config.yaml
d_model: 256
n_kv_head: 2
head_dim: 128
qk_norm: false
tie_embeddings: true
parallel_block: false
init_std_down: 0.00443
optimizer: "muon_variant"
lr: 0.00896
lr_mult_o: 2.0
decay_fraction: 0.404
final_lr_fraction: 0.0
batch_tokens: 131072
train_tokens: 826200000
MLP neurons of a small language model. Each row is named by its layer, matrix (up: input weights; down: output weights) and neuron, and shows model dimensions 64-255. Each number is 128 + 32 x the weight over its row's rms, rounded and kept within 0 to 255. Numbers have three digits each.
Before each neuron's rows, "fires on" lists the tokens most often at its 100 highest values on Wikipedia text that the model never trained on.

fires on: " of", ",", " "
L9.up1054:158142087135040126124073127138110120170126122141132120132080144129094141123191065117166141134159152102107122070118175118113101097121117166131135110168118055102174106108135143117157097088174118114070156136175122192076107099105099068134161140125131146094139163128147149087142151117066096104103123126144064144095124114086184150069115097101181147118181135120108096104109190135117114142118179166187194109133153191110112128137186096185092166103155131150100129109170055138145071127205098138191178160133161154097062141138087108132119130150106147155081194126142152181160132126205131139
L9.down1054:100081129142180151143172125125120122174164098134096161114182123120124126169101172119096130154160143138154158140139132181110126098136094089142155110102158129135140133105142206145156105201116140165136143205090092145126113138093132128153073085128109122134146144134090142154121106118145085149109104083082129142124089124153119160171138158128112156158099154095106089087170120189130178095162173046106103174129131080110145133085159151061122130093123184101102138148083157120134210151099099132102124134117118118174099121112094125070090039051132123098146071163090129153041086140138102117

fires on: " played", " positive", " competed", " spoken"
L3.up45:178091207111117159137127128143176176148113090073092171088145171094180109118153141181069127116117122130183193104137134097103105183165109108134091132101151152099107145178087097137090142089142179122136149131126128062130117114116142153093058171128160196170164089137102071203163142114114104140129140138136136160108114124119124149103119125064106144060164139118144087186139131103130140094129144144134178134135102149106126102135189164164108150104110123137143139145107074105115093087142167102114145170112222104180178166063135132166143101118110134119174129220113113149128062141145180115
L3.down45:166127084089149090095147135122165071141071167101075135112104105196098116081125170043153164116115158092121095167151143087140075146129132101112145131169124163124156100135079075128129094149086143135163110153137135120086131105137144177111154135133126125108151154185148160124103149147124141104174073115153096087131169144089198083143133176180165096135164068134068163142133159096079111112077116103098131105155104132091191147084136150184146137100108089084156118232133165172131138172145091094117146151066066199097116171115169148107113167157146162068058090124100073125136093137151126144

fires on: ".", "–", "9", " and", "on", "1"
L11.up838:073093087109162111052154125180101173150084133086110133103114171156128085121097129148144139113120148150120188102088149162079083231149123160106131147153161147117106153153123137142093111122122188154118143093153139205113155151124115139136170159106074094108135134071088161193158098156129078154068123080156112105134086139140106115023161119137145110115093133171138075099132107119202088134141146120115154157067161144112137179155131062073115090165113110150127107139167136085126088127111163157102076133197150112143077161144168128115143149126120115107138127161106169157140105115137128083
L11.down838:133177143091167119097135219099165138133158157181142158150126054116084083075143170144147117160132107087134090150096122151099115107072174099115074133115121120098097134177097141146099105137137099181106131202110125127189115145056133154096139208097124146127090128083154108136148169137143197144114115164103145132157118121126166090115109116102107131126127150091139121133164164108097110110114203158125138168154091102096177082181084139108153129128149150089103085130117097159178176118118071119101147096135081202128144097090118086082152069162102134136097134113155146149108150171142167153

fires on: " |", "ly", " |\n", "ically", "ally", " newly"
L5.up1111:101113191132158132130068088140120161148125115133146149080154107129145130120156145080120153103154132073117102131112133132134144136131146108097094092145114065164157189128121196105096133163116158072143125155139108155078119089145146122148165178156119094175106162094114158177141162127169130143164199132122087166157091120119179146116098105135152097090101134160138107129066132161125183153087177147135103142164122140140079210147073148113133105096132152118057111117179144099099138072142111122070134127113167155133118138098170131095080152132139150113116087125133113116054043144156182194
L5.down1111:154119100143116130114067118106132111092134124158124108157166125170155095157134115068142117173163117123157200098127091103073087208079144114068140200085148124085114103121102041186125139118189134155160127119138155153175142068176136161149118136127131113090180117121132128143112140123140142104127141121127133127157115144144115047071100108184179083114131129121113148065122123132115118095120150045120174111202134109118131123138065138182103136144163084123158180117142140171127155074140064140114087153198146088093134145194154136134123104086089171149084143093128093106122178153154074147

fires on: "-", " to", " or", " and", " such", ":"
L5.up1194:128141173134113073178086138071060165119162121103216145123117135077092152139111122101113120168101148155166133160089090134166147154090108129177099107153163105181113152132163110169133141169138071201138125076153131140097106151120126152107138155048109094232098141133061139150140146114108171089163121125140167109069151087152141150153110103116126198096129110187107144102112087145171116084164058204168116159159112085153095173133065106116103189057085127157136150131068121118161118096134170119109145114145197159147124143071154065142120178115093131134155166126153100184135106137124145143
L5.down1194:130093076076097156165141051137179068134118178102208118084108149157172123132156113106124107135183160096125087144155123194122103146171086106204143169167095149091123134137134066133052157141147137100115120153137164152126172153193145078112175144188103130112080154099070072122146128123108092096119120143118089109069179088126080113144079157127132090137120162153147102103111123102070172164126154120124165147114129118136115089139146132122151130143090146156124151110166088105093134104108090111184127087040097138099120172137188105117168096163111138105087087074160147217095113119128171084

fires on: " a", " and", " at", " with", ",", " to"
L11.up249:178110134066126099174076151087130123151098101148112172131113165134134156141115101145160214201132127137163175117155103085188118151128125113127179156135140100094090183167175084083145155130152082107189118127105160136182094125154115128123100141094133140149098157120130099116138104174112084096117144169170100073143162090143140099124187114169139203119143113166090063147164149146112118107143059136122092171125091069088129073148105075152146143150174092096115129095137112149150141123114127063118111118106074129110145102111169095174066141207113149169154137099125078141084087105104159061
L11.down249:149152154114138118096176146158089153069123115142132080116182148112105133079159159108132071075094144086140158081114149129134106137146163150194114129176144131141165057128131130122122110191141140169126102107108163134109135126127161133137122144155123148081130125113098156113151141137094181172137152133126144128075101063180087135173177154103159140120104087092114201142097093116147106132078159164089134119139146135167144149096133187165162076085123106196151158180076174125090091191129076175142135125158090109102078131174132093125129080055104139075125106156170147133145185127116147121

fires on: " the", " |"
L9.up1196:102193127121149161117179182138083161198075110073151117114169128185141187146101133131190121080172042171126166124151109053098115118118149095140091081129183168113136124129127067080122206144127117129149126071169116131166129090124188105030137124089134133095102082109054121128165162112077165108111130124161154111090132120075157107098117157111094124142115132154092122160222116120112090154136169111093136170126085149107104133127162124116076141080076133125118109062140132124091168134171130151122096141119150131111154172141152122118119143096100127111128105130087157165141125174070133070
L9.down1196:080066140119106144122082139136139124136175105156182136148134112074164106126127144106140087143116123100102127147077110151063160167086119163160179164102118074121090149184109069090131129152138124107114147155048123145084171145189134093130103140168202099086169077112119154157149160203118119163089128173087085105120149133151160147155132137134174124121052170122150106157141137156113074121125132119141164111158152141178108097145071132166144157115144155164143108134131158120164105103148049097158133156099156131218069081135095052091125123140130135084183188112143117138086108125128114062

fires on: ",", " by"
L9.up153:162150076155093085068091179132150107135116142128147168172104141095146181180095099064107187140167167137118101153116093149121185113116134171111130152088167113104124113101109129161161151141119157137152113096136098146153117087141143097089153112111155106159089127132115050076105077064109112097096158136117097089075125059137072125180173046086157142082164078173097105115163159142127149161090104161168077121122111166120142108167115169217151087132171221104109090129083116102154162104175055102127130151179129068150100167135101144093120102141128135107123101191117114171107156123151157139
L9.down153:158111130117131153126143177151079177134112136109187134152125066130083072091157112089162107150106159148128144118155192167068133121124040120102100127177150152238155144111097095108145140168123140178125077075132158110076153187117122165140125154149027152168110131179090170135083151149113156164137159122113125149133142137205129161127175186142144148168148147070067100110157127120168132135147082101097164080141099133185096143058154069132106109096093103104141113118153136156099136128134069113128100108117142136131115139133149124135184075142171126137142097123149145102123056160072152107

fires on: " an", " or", " and", " of", ")"
L11.up441:078067143132128101135139056123090094103159116177185147161112147079154174102155096083149167202161108138124123091114149118106151148049182104090120215094134107094093086116149165109083041109175135121092138165104068118113100126085124132119101132170113168127145137126141106100143107154135162155167148106161128116143113106084148090098123107097185178148105120140148073149125070138184154103093122142100113162224097137123160130098143115099123115160128142068106171166108152096177136136141114111159138170136167175147154137122132123101114164155130095165153160184167141154146101114137116230
L11.down441:149147121111126148118075181147140168166170155119112110125159100118104082126098126151139137141153135141166152172144132114063085102185109116107131176069076107073132112140136103116136153112118131128179107077123171136117127080149069075071133136109091108083082141124116179165121147115121109146121132152073124154121099159094185156201120160118142150163161168073078150099196097110192099104177066167147203134073114201105159145091141159168130104065121132173138096137166112176172061132123107156116133111131104074169103088119134120130143148087139181106142123086125142153119124154127101102

fires on: " and", " or", " d", " &", " a", " the"
L9.up1124:177137141118155173103086150071097136115131145158162096143111132138138148079143094106151126207125101115202116097139166096112123064120151128114086171142158149113121116090133144164156144121120144133146118129130105168132146148151120177055133092137095115125171150168148121147131095129131105086154097182161107120093106106109106193147100139195171118110061145117103062203115141130099117184145146134150124173128115120184136159158066131152099167185162164066125133089087053157132108113063178102140102109156108083136182121138147156097100172138127037160097132068095134071087152146158127116
L9.down1124:085090074124121121144086131203136122116076088106102119146155130164132160064170106130072095118150151084109128130140127128097094208147140144091144089123170123053113136141137083130145125140080072138122147099079141098216065067137058064170104164128158137116089111098124123132124125111134138152152164160101113122194149164184155104181148132120081106139177083155054200102082150137102090098162192208107123119104139150104103178147157089111092094137126164130166135122093138140113170114094105121180113147128104118130115095109134085114183121109132160162129166108087159178172119086117125160

fires on: ":", " the", ",", " |", " from", " against"
L9.up199:214196090133073159106130136209162094140098150130175139098091176090149178137101112135083104082107106137075110127150087103153110153083098168121103173144082092073121139158133157112122126159165150080143123146113117136157149137122097116067145087136112167148092171150105192101135171149153180073096152151226110085146150093109143145123117155065129073147134096132185142116125144110160130159113114144114118122144142129121181078126162145174155123146072119139057115107098092128096076116106166142120110115143175099045085126134115053149100120153148167107160149100224116111135097156167155113
L9.down199:140113178110132146125129143099072139111127133187137189107133069141133159150154138137183153117094117139167113087087174089136093094166186141158126086148133095144097143148162149154180125146162143158118117136120184132032086152113108082044099197153160105120111149130154096154115047187182098101170113128199145117142215184108109146083145104120156124111096141141127110153113168131152202117142121096077150198079140113087107109123131106087198241142130143162146139123099148094135115112149122166131101119094080106198126086166124202129128173121075134193157154123117134093080125082150123063

fires on: " |", "|"
L6.up801:133150162139146212143092165113116135119126083120149079080081154181143100091126137094143148071127127122141105137140092134174136131090129145125095127155141115127144091111168111056156099121157075143081136084120108132152137168133190135146127128097092135119149083113078090149138140112109133158115140113105146087135083174177137147185140091122105192156155139122132172169090110155102152129074149153178176131137159185125098163161108107162070097065141146154144173100126145143116185179113127165115120126098213139110179143071139152153098118119150107111125063150107099092096138162111132091
L6.down801:131162176183116131157120143114100107167124135161076171129156101097072188160132114133173125140162158145190096107109034131143153091111133135121158168127113162167053145093103124191131108016158133112097104062119129119115106139101129115169083148120157166145158144142178182123154116124117114031134132225131093101140140157091185145124171079135159107152138153124074153094095120074114144123110135156100096176169042129186106048211121113094091183113125169092136132140111151196111155124111130126113097151139104169153141123162137172086110143075139169151123152085145127128124103096123108140

fires on: " in", " |\n", " of", " married", " formal"
L5.up1110:129130110130088096141093088098164123152148125102140174156136107099152199115145097149153174141145156083095128104120068068126120103103108193130149150130128135080150145131131134129095125084177173114133108171146172128085164114082096123153172181118089131122081111192145149067115083135120102100118112180148120116130154118145174100118105126130159111057110139073169104146103178182115148108153137189137133102169157081145137131064115062121162163103147161166155144146137119113167113139113092045082130165158132188167168167167179101138126076114108098128092110110160058068158126112128166145
L5.down1110:150145113136089124136245150109086094120140108112158103096081091117150103081143150057136126085192105108087124100150088112123105141166047113201114062170156112113135131165139155159145117120134125189161097123128101148181145154141141099076135138100128200130124176088145212143192122137143146165131086113159149130146071104038137060126135153151083160160121170167080135111204120193114160117134142112106126185087075114100109176100114154085144114111117146155134096115077111215121125113138109099180127130109141174148134135169156152112153095113080077157125119117106169146118140133139129099

fires on: " be", " been", " place", " and", ","
L6.up948:139114053144073106062172123154190151157143136135165154166111125089138149156114082141110108168149092086111184102142123122068114159113047125116148154149153147156144147089141105155112075109106148139124114135123216152192089162102095154150074116125141120103159130154151143138075190103146133130180118168127096095176077085137130111143095127076183074098162127127185153100105190167136129159172138102074111160129176174091207121143101116036134150160107122145110076095116144139096109086114156074085163098128122108079101134119105114165180197070146170146101117074095091139161110110107141158
L6.down948:100170146196143131130126085133121109135119173106134133114101103194141140056147189082150145079147116173143114098105188183167133148197132110073129136130116093068121105170109122138143125172128120172112137129107122082163120130122129056189099146129129117127165133146115111143095043121122124132065154128076148179112098136152093093132135124181103133152099094106123183081110102150088141162092137128149097097157134107166085170094105136122136116114149147157119127194152089134159128149098086156201178103153121138168128120129137155138133127139115110104191076171091164113075119073175145154

fires on: ".", "'"
L5.up1148:070128149107093093166133062144123146160144202111124099117112146139165089108130171129165134134122157157120044116100119131126134143128053069118038148120134119156157083155168083136133106140162111190112142117072137109148154123093165097121138188101136146104101065081088107084110128128149121162129097095101118214163104122105059153158135119130111167171151125155118061103150129132151161146140158185180152146127093079187123162137164178158118169170119109165095164121180076149141102139146146118150120107132151189096142148154097104151107112073130155136156124185155082099166179099121071107
L5.down1148:111118122104173097131137128153159072184160125201088185126165142126101092088129166115106136160168089151110173137147138110115117124079130096172204098087139141156154168102135164081161135121144114084113156165133097110125092122132126165134137143166146146171166126142077095138134130200039127104125153113124096088127113112176105108177106165145163113121101170161083074122099146119116159152097118102097149153112058100184079152136173132101152088103139104162082117127091087103137132102113138106147105157130129154155120067168143109062177064118131031146106073218121159149086112130148120145

fires on: ",", " |", " and"
L9.up984:116133088210104126064099120105163126130117065130101120161103155081086149178095130111159159110145133085097150139184141153107104122109138072078156190116124106164141129085179100196108131124083138139119076105141184132102137097127168041164119199110098054143083110126123155129097140164138130166080128096082097092132134112121098101093112070109186117124120112148101140149082109138120126107142111152144153163085187176130120132205161170100140119144118125103113139097141151110121133160174146154117118061147115124155139131125124128113086127108089158091173166091123131161149141094158118187
L9.down984:096157089117102095158164128085136080154143153142110132154089105132161122120148086107115150164110155098115077024098146065087091114148082157148142101156126156168121139136118131105081145081143086193089138115032112145159141150116140085140120169105185141110115088193145157167114094118145161106114133169082128191092117068120158101096177122126169129119160151000113122155153120098166096144087133159159179135125099157061112134123068163162139129106094145133072127143125132192126151130103108126145107148154105182138105165079145092149178094097151130132129050141115134144173135133139136122

fires on: " |", " which", " had", " more", " having", " "
L6.up1010:087106126125090108121138148065156141199139134088100149192087145132100204109164118128083154148115125072146109099137088111137180174126121196118083082179075145139119113089136178161108111062149146069126132176105157106189177153092136142111184116106096091160154097124105120112052147151063138107128159157111102111162148144137109116123117138068138098126116062129151124081153226105181184120076122143178124087150100109110060156063118112165126086086140127172147181133194171112151152119115152161078181128100180118142145154127083117140157156149113142111109091107184145103145169142152149147
L6.down1010:177083116175147158109127115104097110064103136141150053110149138042094121153138187154139151092196094128117155147101138157073091081103134166069138143071158090161129145133092093097164116136141067133069147056144132122052121140138122086179133126142144115090114118107146130174165079097165129136088111102101139112117120096137112091150157118113106155171139129157098118131145129156085089158177130117121159143110188104155144090158148168158149172132087178117140089070146079200172129133098055167086172120121075112109086140137112130131146087134143147143222145143115180181158148123125160084

fires on: ",", "\n", ";", " the", ":", " at"
L12.up1093:170102138089085133139138149176159116111106126137148149173170155092098105158116122130157110142147119142147166118144171120169118091102072134093097133199107167101128104124125122059194156187161120116145173130080163121109158146149125166108095156109160127103088134115137196089134126023115142142122195162150133157172110145138151136081138125087117122165102120117089085113077117114095126158194112086105144125094118104193180079151128097158097209126133087109148196127083146158077147120151175136112139097111137104074129153155091088137140112164118095112179123184081062086150120164098122081
L12.down1093:121148157150130142087114174137111134145151134132143109063113139155163132141095189124155152114104159166055094099134107128098135144154145142120157123074159108137111117147057162121120108139118137085150104090159126150068151143100108113079072149137125177143196095141172130141124144109127150215164154147153089066110140166190149109111171121142154145117115119202107181144094105092164085099066112085100114092090120131146152097116193130110108142102175145131110093093141096139083087128095120164158132186218063134144118119140194242115112098100132098107104094131138160194074152118109166111

fires on: " and", " a", " as", " or", " main"
L9.up100:158113181120120117128157131066165102109106160183144178125136087101075156148088146111120153172138134115096109092110133089106102111079107145109152088143152140130090119096089152182160162084159111148183165096158096126039137122150095213124100150164062172178178150102086136133157110104116115149143106127113129124119175119119145159064143089147155136135070141139132101115153116154172151087148121113130150207166140138145141146140114119143155129123135147119084152131151162162130169155116118158177123221068093132151119142122133123130085170180154118150106102139148026133090078128104099115
L9.down100:133138102148124161123092128178109157114153064062147114070117147144194109094126115131153086086092158136116163199161108151151120167157130093172122116133087123120135166154166101048095110115093124117103101112106118177192108157105079049107149095149162109074111131150142151150140099154194100069093148150146133125137194137162146134183108175139081130114165143175147105147085159108100085146080151116105138072067096169148075156119161142137127165153141101123141126144121087099097055107178143095098165094168136114103204102154148113131164117120117157057121124117136194139151125125163169107

fires on: " to", " an", " which", ",", " that", ")"
L12.up119:119126133129115074175109110037107115154119133163147111169104131132138147145154050119157176095094151140097104130082152140093133128169167168101118111117114174174084123089145074185132036092169156094094102119140175182123100151112099116103187092140108106067080074092073102156197117136119121094083116110127126135174185147130107139188070133149049142118075110119109096144143140138178165072134107087220201093172165124112166123164139130134131157137136125113147171133101148162187160168194115133149166117119103109172109134123070101111085171151096112130100169130123142181171091145144117173
L12.down119:130154097129111170123170119151125118161114133094136148123150127143117095134172142124122117136098149137113102093093125071145119123117134133112176152122142092167107150093193195194111111144137159132216134090047127107132129084145183129122086165129138151165184158130100107060066149122127127142175099138151076134137033114119192128150136097167144106091177118157153164167146121149108114198154130149216106129162177208097076075117102131151129067097091122131090183104135049123122153122101105070137099132114155170153120092069113112130144084098110159180109101192152083079108132120157148183

fires on: ".", " a", "|", " is", " was"
L5.up77:132155132160104094123093150136185138180115139085116105082102141147122130073096172151193160162133076115122116119127095128186127093092171073102000083116128146177135157067125076126126087090104130130121195119115096144139185107174148094161137133124130128122117148098162134107172086162117220180140082074100130165161159150081101133140174102125113130188120123162119150106140127128102097132138164159147155159150158110178165171101139105183103162112158088074101135120171156090179165152138095088195131167119116155090161085159109095114104077140111163098140086127119082133097129120112122144
L5.down77:124146121089114139099106138101125133155140115111128102145127129129142096122144090093152109164115163080124157125139090118119106161126064111139178159140150176138132184179145109067110152089117108132104077149176121151063053134100106187117107178058096141127140092143153185155120146165115071119137102096185127150130138112157165124097059155166174108125154127115138102181180156122151135146089167160168114110159088108144080099132092167134184135131087103180170126154045094130102101071139191130096098065114141121133141196150135144188161110079120102122146175161088211176151163203149094159

fires on: "ly", " be", "if", "|---|---|---|---|---|---|\n", "ically"
L3.up239:122177161099126082177108103189098157154170143145141164073150118085167138097051140125131109109148091172049103126045100148145154138138171116154121126102118105103142127090074141106138128090110192082135149087129146170134149099123150117157149204151119122174110134120087108143129156153177154122137106106154100081136108154098136068137078117111139164080125138141115068094170165121076074114157133115119127119137122125158119205119118110165109147091165126160137134142141095100106126073111115084105111177085126104163152143110163078126130032132143091095135145183053114134166139136083103139
L3.down239:170139123129123123090123117149090093116160122149119092102163125103066162093146100072129133100114142088093141137124149166097096194118132113144114101146144137173177100133139068130131118118114137184141188166185112137130140108179109158143142161192107129126148185136180125168171155134047144025208098107179184137142160108156106106122098113163135097190186103133217157125095091078156116179141130145155152068097128150137139123154092145140123116135128101169192121054145115160188134115114092156181182117108140093079132128157135159120073147100169124108107116019142090114130113131144185099

fires on: " |", " the", " a"
L6.up382:183191106169066101116134157086086137118125169135150163139139181138096159103094146166172133105110128131117116101130142136165137147113158136087067111104150118184138098164103079129127139146150139107115132136162116073153131086110133115119143143152168134071109142074150135203171122084088116140107131100066124082098095108140121093093088123105132089160141081098151086099230108150099134158153141063129105147133140122151112147098118121110047123136063141150116066162171153178168116133115134130205130095173116101117119180139147125147151143164121107090096148163113099127109074121120149144
L6.down382:106076125105212188137125086188128150153124127099045120145199127151108125150134146119135071120139132129081166171109092150102117128114048113165163147164115098078114166053130121093113117136125128136085146158109151165127182217161091129088157105145079127158170085127114121158135127133103153132123083151163125100150115146153111125121122110139142139105075147174078153143105131128169159137092161144114137087112144115154165081129133113156151173128140129084092193106032110113098158186151088129078131099138113145147098094131098090082144100127133152156130121111168145092095145158171114058

fires on: " also", " was", " Now", " now", " W", " ("
L6.up170:111124207104089110126154072143133077196153119104138114103157112177080129102174173147033194153161167070101128090102137121124136157113141108108131089079187093137171121095192160126081090155086147127136173125158186157125162136135110104133102112181076114177058154171143148143046095124148125130094130129088110179143134079080106085132106102183136142083150104123173098131151146155146131201075090152122185104120107175090107077136166172136083139125154093130165145165098147107163161091106080138108138166097176116119101123104099138114185134093153096125192103108132085111119129143111168139
L6.down170:124154131105173136138173139135099203175112145140155111089166136102121063104089114099162130127139073146131095130112165135117130103150162179151125147088124106094088118075151164080184081128132141106084117087154109110111096114066097154155080173113106135144110131165154150140123131172118102156189116139115157121093130153150203128144095155177132096148173101193077148101112096131093121169091064163157057091154140115097127092117127153068140080134138141164123181085128139136128174112111133189081162151122137138092139111169131141059067176133129104137106091119118136114198099137149138121

fires on: ",", ":", ".,"
L5.up116:095139133133128040124160131161109110099113139119083114186127193077173091109085156166126109133087107127141214093086117118156126090171085082053057139162128063163154133123050133111141132128116139142080151181110129140138171136123104083143155134185155116096120092121130115122132198091130120113159151091137152114121070125149129137088135114101183074154135111151172138132152152211138139176249084093088135107149190123133136119119187158134161147142117072111103136112186107122136137118183148126135160136083107080086126084171052145179122120139145160155128099121152076090096133127162145134
L5.down116:119159123152122128105165116116174173046117118130116101128130045141130145112159097239169112089108131121139117157119149167102066153150130171140137169072078073083110130162170093100145147137120136114122123131102197082150097132108100109132108109128138120151087134124155120140075162121130186129111183104121123127119133159159130142150169130114025122136120105170120162128106105149160118156160149119117127089103154169152115065093206174072115102123130115079126129068094140131129117098135128082124126134107099144158137123119161159105091170145117151158128169187078175167083113142127107119

fires on: " ", " co"
L12.up1211:125126052067091101134096132155166102111099108133103131125097070113111178107131106080123113083119154141140059123097123141142185171118122120098108149127178205140082116137122186155081102137118053128092154122178070096176111143159231117103114225166124114105137129105099106112095125154130176145119171114167143134120160120092112107098124133122156129087110087115142115129146124127162132171107113158125161126233122151126171114073095152211145124147152111131183131107080138075096171189159111150082177116137136196174133151114113132096141101135157144136147143104175152111111206113129116131
L12.down1211:125116101125119121137147143072180116182190065107142093114110158075108083139138143133052132105115123101158193135153194132097187126134077085115125174131091116131152073170111132159157112145087123135103101126157172158122113146148163071109100195104096198153132164124184167067133124152098122111174090112115086144127106094155138087118185082131135159124160135147056110123130116167116116105159095112166102112142146112145112134147142105151140129086099183100130151104059117177146102230071124122158177187084115056186136115129117120137145118132087130164139123164086140089155149153131081099

fires on: "6", "1", "8", ",", "5", "9"
L11.up247:203107164112072100149134133135078118093147158116177202155091150140075142141168146198138106105153173134129141164130179125081158145140143134109120079083131112131168080138158182130114074133117090150150144133178115152137116101078145140124132121145190093146151120126135131123153173125142045156120089135100122162095085152083135107160147199169157187134095165168051121125133156106138118144133147179174084120154175128090140153164118161180089107102096123153151158183160081163109169067157124135117138122141093106093127086102053106089168138118147161200170160064131167139134111087124131061
L11.down247:090161137098178121186163084121171185114114168092145198174151126161100140148082112161163171175146049117140174161116078091128114151096140138142119128085178117119140086098122139112123098117157188153125145107126103192134098137132135109147103091123151138133145176111160156119126142162166117132112093229098097163108087133138176167079042145087074133078112104026185124157141117137138137140145084087069184172159087079117069120121087164144138120132160085111101107141134085114088124122114101121128193164122165133105120123089175114124131127080116080164112123136114064103140128127144096177

fires on: " the", " (", " a", " "
L11.up801:127095114090077113079110084129102095136087053134128084133149110137183181131105168132059081094160084162111172112102155126136144179099132133193156166075126087127112048135108054194117155200174103158197140145092139122189082147184122120121124184122107145091140070128118098083094142129176170141117128138147121175103165150086125108063169104102182107175108091174121123132129124112132139121115112118152153154143146151132134141146169111143092103121156097119106143107156122090050142098180165141140160185138173163143103158109163091151118096112165107130121166119156195158122097151127117115
L11.down801:140154190194098099136129132151150184079152178130108114146107164191113063123117086091129096106127120179116067167119146167151139097130125105103172156159113159202122129062120123134172095162184145072108062133159167116139157096119119048167165127082147140145115218146162099114135110104099119167116137134085160044111080145097205140149138090140103140129111127073114130136214153058113131124166155091100129168097146101141133117150157107106115120128169177153152157121081144100174143152120107105101167140103156112151125065117079144125097146137070094192143092136116146134150100143093154146

fires on: " his", " their", ";", " where", " from", " the"
L5.up1256:112128162060064139160097130083105145086100113091118117188150096141078171158131102173122127140130118139115133100114119153107151155095169111079072085095040111122166088102138093088149117165158212140119161103140079165107130149119100112134170139081150127118068139160121156141075105145135164076132132131182094147143200164135100124148205149140143100148111132117123052113157101121170167125055161182125124110100123198104127112101159096187154185094107121100140183141127160127110117148190145168119109146138117133179079166163131141151131151180091122133156158179116078052067105152104085083
L5.down1256:213192099139220172100183094175142104176137150135142101107165082118136107178098145087119070073175123153154161071130160152163174141165056149152156137146162097168136128106132159167122109091154064092140114118102171067113082154135179125073074069072085107077107086136129088124150119124085124178138124152148167109107103108177113108150095120083125119156149186104132147123112135129138104151146130126175118137120105100164118096082080133065181110168151136141160097105110141154147171171073111109107194132113115137082198063122138112147109135126142094154118075051133088172197098120117135163

fires on: " ", " March", " is", " April", "yre"
L9.up257:142149081150054113136134176143113051104121097131166130057098090098133161102117120147114118066125182136164154169144146114133095125111156122081165195174122150149159182177161173112081145104105119118195153133132124145156008137146094142159105129104180139093058128138150131113148126132126169094104130129141152179111096110128106163088157167188150144149166148160143120124135153120105151120132136100152129136162102112121163144112086139169157110161138128152132105143156121168121170136062128121092074106147128167165125107104103173080131113117130134092178125101143154094101130117114110138
L9.down257:153131147108103135145128097110069145142118139151093122170112080106131144112166138103142100129077115150161177129148139178119159169135158096053165123184074177110102113143136127150077160183116121117116109128079091147143120145204089130131164115047158125140161103141118139084180095110156118173161105181123112128186066121061074089149147087108034175153149178080098175150142143102146167118132082166125132154099163096113146105148088135146131123085112131106116054144185171135113122150116094156138095133088126130147133174125121097154109042073100116209090124108156189165190091135157064090

fires on: " |", " (", ",", " by", "+", " with"
L5.up336:206100133122106087174125161136183200150095073129143112143113164077160077116143103103120121121066135116158107159056089124126120157079114183122132126086169147144162134083203139046178112146092134122181169168129112144117108133137091161088156100062092129061094123111135109172146136086108087119087067140161142143082108110157141128081145168067191162033135106128120131096144132186150149093168122168162102176137136133148156170105135100167109161065150173139145127083103159132152169080140110158076166170159156129128136124072182103089150124101120083090099138123157154107116118163144110164
L5.down336:162152120104145121086185134115091100070098157141070156089153101144110158168135150114142166096165114124108212128125125089098143142138177113126102174138107156136112149150149107189139182014141137132109118115142164112148122122081069114121084180123165100111129158116137099126120148137167135111104099226100127058159115114166181173200171045153147143113176087114140097144087133064100109138124173135071165193153103150125152103102130148142100105132216096164100147078074102162099141132097157122112053102086153122147123104143098138169084126135103181116152067130108116134152138142126162097

fires on: ".", ",", " the", " a", " with", " round"
L12.up687:171140165075151114128126107153107141175134099115132158121110139135112126145062073142136171147105086101131063080150121120190037098140119155173115143067149124094122146071124167123098154157173178144141102121098081119082109078121123133151110121105183095077152133168131181087168136165133157099115122133134115122126192098087131187089155130167183166130170115156116105140145084185149107102042132150058127171089148131170121151174129164167115135138051155131165063098141090111108083108143100172133188124149157115157142094121108138150149140153143175121093182097171135146115098122121174126
L12.down687:205140146171104201141165120102180094135191096190134168130115058123136126161149087148142123085114115158122175164158132105147108106147079076109194117126138138155176085107132138117150169121113075145140093060173150081086139152113137146162136147091095068163155150127181133161132115154132069137183158107165143052131111077138078116170125123146142146126114089106116168088136124075146126165110119086157115131165085111138124141099103122094156143138162169144158164194155144185071137145139099082073092101096126070105126163101146114117163143133116155125113117188057160115116087132138053163